{
  "head_dim": 96,
  "vocab_size": 17141,
  "init_std_qkv": 0.022,
  "init_std_down": 0.00264,
  "init_out_by_depth": true,
  "learning_rate": 0.00571,
  "beta1": 0.95,
  "decay_shape": "pow"
}
MLP neurons of a small language model. Each row is named by its layer, matrix (down: output weights) and neuron, and shows model dimensions 48-143. Each number is 128 + 32 x the weight over its row's rms, rounded and kept within 0 to 255. Numbers have three digits each. A neuron's up and down rows have the sign that makes its largest values positive.
After each neuron's rows, "raises" lists the tokens whose logits its output raises most directly, leaving later layers aside.

L3.down353:128156141119090145085115170061068123101111107145158086156118165178128125065129097146134129113136110101132133146108154103127097071080084139156138149164101127136192087159141079070149069117088130108156102087124146121068115105170137090078188165136095127171119156086113079127096122146095123137
raises: "There ", "In ", "These ", "This ", "During "

L3.down146:120120136116143255164193102096110138105150127162151102112102087170110067092089218091038126127167106113073104137155153130113191195147119100075143054182117190180150122081137114180157124088107111089147093179175140124136157146150189123126179145113178164149167166116099144076080146102100134115
raises: "times ", "others", "other ", "times", "additional "

L5.down988:120198106122119255102124109132142139107149165180122126139098111119138129131120136168161160128147134157160162073152157096113100194097114142174088139164144124118146208132099121096198177125118109078117148150123137194139088155147139146121115147111158174180136122140143124077146144111139188089
raises: "it ", "he ", "there ", "they ", "she "

L4.down56:130117174077107206150136117125149145162108121115162171132095104183132112150099125076120166141153171106110148162167108129176147144139127184124111110131106129155183085081154090119108146186143131060133166052130177160058093191138111092091170185117092108176145086153135091133145161107084079106
raises: "\n", ", ", "\n\n", "| ", "? "

L9.down540:097137151133096161155133156119086114165151112156163130110105162081124127127154169162089181137056137115130096143084113135178129091162103183128171103102097066088097147077141105165097124131130084165115104145090174177135146119117173115120106126083197183109094079123168141118096119095127174090
raises: "provide ", "remain ", "were ", "have ", "are "

L2.down862:138130126101128138120123143131126148115094155169131143130168114086127150191156120142179129151107132117149128146106174121156126120139200168149111061112097056117143150166175118127136151143115144132117149138144141114088063121172060144119137131081118140121080137076109106189103105133077165147
raises: "O ", "R ", "C ", "G ", "IS "

L8.down325:124112173162160174144131095168167149091124143117116076153088129155150087140166177073118140125124142148124089135103169180148195128160097078078101158122155154142156154082160075114150103093166180102148084122145128118140148112105128151079118088169134190141168140127120156146082120138110103154
raises: "owner ", "head ", "leader ", "president ", "chairman "

L3.down366:074132110051112075124120137100208108140143111136187122063114193107066103088163095137156169061041112135087089108174114155112115110145160116143131137139179131113070109118112121127084134149176117134062174161107162152096172124166092130076127151160120126192142184111106150096076067117121149110
raises: "' ", ", ", "; ", "', ", "-"

L8.down105:104156090189182142116097095135129142169116098107165130154168145081187088124128156105154134108164146110084081142096182145137139132146165149119156172212145179110093110126183087116073131097133147137210152109150116142124141082119168130126096141116097160124164125147156120137145133090139116145
raises: "He ", "himself ", "he ", "She ", "she "

L4.down905:203150115109118212162119132134104076124131169182149170144112184156105123071175126108143152155130160112115133156140110107122120133110060066116100107155130101131083081166084154114082123122137137097131088162115158148164123146186125190141088143147130146132091116140099114192102113129234079077
raises: "\n", "\n\n", "\n ", "\n  ", ";"

L8.down669:119105089093083206211135130114107116151096176109134138111130122095150175165108137135077145165076145121142154197151141098152161101147114116142093126132122091118128201139147142124115119098159093162139111115108160140155163126204135207118131141153154146126043181132126138123061144096127097148
raises: "201", "202", "200", "December ", "October "

L9.down282:088135102184199136145138130125141141113138104132115110131139027146176087134115133103090131127178126110064190167036140089162135139103153157134100059161140096108132101128093123162093114174098092119143122112154186167136096147125129093064175115081116167098108158182122202119089166141153117111
raises: "have ", "want ", "feature ", "do ", "operate "

L5.down473:097144211116131174201177160137088091143126135142099103126157165104126123135142171086116139146119165190120087162110124146154140169086151124140084119122085145133100118097103157100137102097117122101161129130054144114167126160169144158209159143094080140100102147112189152138151176150157124133
raises: "being ", "such ", "of ", "ever ", "example "

L8.down422:165149137133153255081153119148093115139146141157150144105138111085109156091123121142147123123111110124097083085138104121170091160129132179154079101115116190136118174093107111143142144098131108124105116122139116128105094121106124121105137074126153178164136142096121130137156088152174171095
raises: "However", "Following ", "It ", "it ", "With "

L9.down472:089155136129078227104154117143154156148053130150086123122110149138143137143066123141067151105109075081112199159171144040086157175103129150116107171107103136105150135080113133168091141151117085080140113139143094084113138158146173039113111126151118118121115146102091116181126153177128111119
raises: "its ", "various ", "certain ", "their ", "those "

L9.down1001:160110148091105209193085082167092138086110128167131152132067144106095193112119088124105141111101122104112161157104126128153100144126151097107134191148120170116082103118124162207142149146124061143149192115089153139136135165147118124095137166157115122135142135082126102196129159162159094146
raises: "her ", "its ", "the ", "it ", "his "

L3.down550:112087117163130148138151134194101160190159095131128153140150127138129136118141082168186169123091071087080107130139167083119131154152152132137082095105120112087126159110162106142088162128098121105125104067119098116107166124119096172114079121151086142090093176080113113120140117125129100113
raises: "202", "201", "200", "31", "195"

L5.down941:132074129125099255155168155073201149145069051165121147101092136181116112166167201090191154109111156172084162141101143081177123083177128155166103105134069128081112087105107180116070124146194149118157142110136143163123149136164078109095104106172079150188095140121111076151126124096147123129
raises: ", ", "/", ";", "; ", "\n\n"

L8.down188:101137103086150217093135123171123103194151135151058143137129078086144155090159137199128138098184139121108129166159117083146132194133146132102117112143071046163061155139113099151126123165151128137132139087150105159133092123135090187084080097144137116140137099119206160114198129183119099120
raises: "this ", "approach ", "the ", "London", "New "

L2.down1003:133128114179105120129103141170153080147127055130101093125098122130112141160129167118148148092115123102151162198135103165179120078080134118065092077149135096084127156090139123115125098093106133127111125099106165138119160164099084079103101142107148117146154150093115109142094101159160111178
raises: "ently ", "ately ", "atory ", "ently", "ated "

L9.down609:123128077132064207063119114157126117128176090163176105111096110105122158158167168101201169113113127110140136161125148097183114155117157145144089158145179187165138135131147137115170128027183133062133113146115125105146115112101151198131074150179152126109108098156152109127098142138082151102
raises: "they ", "she ", "it ", "he ", "none "

L8.down462:143102101151089216162103137134147146025104149132164104156126126161125203102092153132100126073175153103073092081115146170136164104103124133135160161165102184113133179052143146136091083192106109116151127098105132103150215124143164166119155156085169170121131129132123143108139160145177196126
raises: "people ", "people", "persons ", "residents ", "families "

L8.down868:099157047090119067195113115122090144164060157079137139122196077142108058112111083144167183135092148126137082182103095154160143145142135159131144162158157098115180105129091115130110112123145117141106070166123129141138102094148129133115155126204153179101086149115070096108097093129139136151
raises: "late ", "summer ", "century ", "early ", "November "

L9.down341:122127153142156107119073107194154121141075154133093120205103130131177149109120143084091110076115138172121131135117125125201109156164099202153119187129176182129119138076140102116083108104121140176119075153177130149123094159126165144119110151120212090103126100094164087074177152139070178086
raises: "tions ", "tors", "tiv", "tors ", "tions"

L8.down562:097106172120080196135133132084149112180116075145154143117145108108126141217137127137146122067101124152059178154094127125142135176148112155112110118105127106150117162124145128103184118151127092098173161119097190110128199148147118084175130139104102119139144083130148096175076128091114181131
raises: "its ", "the ", "what ", "their ", "use "

L2.down692:138140143150129195143138172021170138119166127117107108143164129100085086200080143126143179080155159087097171106091122112152156132078078119117122094095080109121083126109088119149173183152135150083128148065123141162089086138160109123095111136111098137145113141100141150085171151133159095183
raises: "not ", "a ", "never ", "been ", "already "

L9.down749:162139187132109215120117102133086095118178140198221132059075159150152147104088076132078170093127141143129123092103216140132101176065142150189101138101076158113160129092077141160102122136110149074150141096114196116164188146112065116108128094111154129088121116110093174124132111071150129190
raises: "his ", "of ", "their ", "her ", "its "

L3.down858:131126049106098240120131115155183138130158109181104109134095142133190120129074119102152097111135106115158129187152160144168168098134156115109129117109105170191137142076139136099118115171115098130103165106146110156132135124136083076082138126218147116133138092164088135157089150114200189121
raises: "if ", "how ", "whether ", "where ", "example "

L2.down534:152154109075097154145135111135087124161137118193114130152160169126090159161071137098148159135103186163191093128099145134196168150096100083061118150116104127115142119039160118173129131134129102120133125171155114150148106095145159151118093130143117119190116194138150135070129088162143160139
raises: "of ", "between ", "from ", "since ", "such "

L9.down719:094146110117169132186148134081161081180149109174095167157146214151130183123133142073122134137102026107094109105172114059152178036147156165089117070089139125163112141111124144180092136140113132145148174097079177112105179076110141167084092108174104082074170137178147081143128114109172159072
raises: "ment", "ment ", "able ", "ments ", "ability "

L9.down543:137153103133146255090171096142138135121125111137066142126105150149169129098110126099107118093122119140134106145121120119129160117125141180131119075148105148120133153118128116088105160166107156136153136174139100123030179091129129166168135105106147110141129120100109143094134101159149116114
raises: "They ", "He ", "However", "She ", "Despite "

L9.down531:102181110072122242142054109138100122223165121147123151100205104178131119080097100135144129120162121165124162121128140151170143127142091149103097133144126097130091166121159085122153120112106144127136184130145101158104127132139119108076153177147122141104109095184140137150128119129136079109
raises: "California", "California ", "Arizona ", "Oklahoma ", "Wisconsin"

L8.down872:084130180165098197148126134191153124163123124141106151044055111117155085093201116108166165124141158156102090143176082133152085159135098116198103126125148188110147106160150134136104116139126083084096138122113099165044159184074096097133155088177142100112155156153153129194133140123113213111
raises: "however", "ously", "ous", "ly ", "reason "

L3.down392:117118065094099144166100091151127124163161112198189124135140105119111160147088148111126166146107146114159123113115147079192198111098120126120141112169058091083139130085174150160129133129173085112156153186137132102134104142162214144091086171155174155166111160141131142093140082116146123122
raises: "were ", "are ", "such ", "who ", "of "

L4.down414:105140124129143123142122109107135167197185145172062125126113060155142134089089128110119098094103071136143101107150128133135192200132146062102101068135127145119134122052105171125154167104149068155100110109159142152144143101121110187168163165131073143199173097122110165203115179123110102108
raises: "where ", "times", "day ", "times ", "where"

L8.down377:101193147153107110218100141154131116071134171075145098106136101095116157121093129088079096090114123144126119117107094143133116161101153162119111169107134101130108040169103169072158131135131177130074107075121127100125086118210132203121182130082175097113132121188119177129143127120092128061
raises: "studio", "Studio ", "cinem", "studio ", "Design "

L5.down791:072105093109186185189134156120133126233113170119094115151086101114095160192128135086111089063191131098136113131126071145133082125092119172132105119151099144142110136131121152179143123142126098112130147098131155074161134074117148157179146100115113075125100134121070179152113110124157172112
raises: "times ", "America", "America ", "times", "Africa"

L3.down793:122098146136083220157113108169129131167189120086115099143131161118137158138170124088160109083132119116147163143133110095130084108183110123193063140108100171178112109128129157156121120113125111116131130083127120152142161162180047082108130171115129197166099154132140089129121129132111121103
raises: ", ", ". ", "-", "'", ": "

L8.down478:098138118114172092131115118101114101159110086102193136111164097081120140102087135188125079108119131153098148187194083081109101140118181190174102159107127094089110086153099131125111187123183131110142111136129103105089139105100134096137156139166105113129145131092119092114123120179189093163
raises: "role ", "creation ", "effects ", "establishment ", "appointment "

L9.down147:086161145140123203189159123123026065138181096179152112118109109125146109110151106149116115113111097166128081118102091150105105149149120173119130072114144127176145145093164100146153090097097117084103121186153155136125134094109172177130114121093100148078137151083124097045106136189164114098
raises: "of ", "Of ", "members ", "types ", "regions "

L8.down830:117142141123114153130101122115111089132136157192162084144120143098141154140080105131121105133149130032148142081149170132090140142093079189159085157127082156145138151129081147177123189113102136100125144201151119102119138128094130172123137183167176155142162102087096173170163142185142125126
raises: "his ", "its ", "him ", "her ", "him"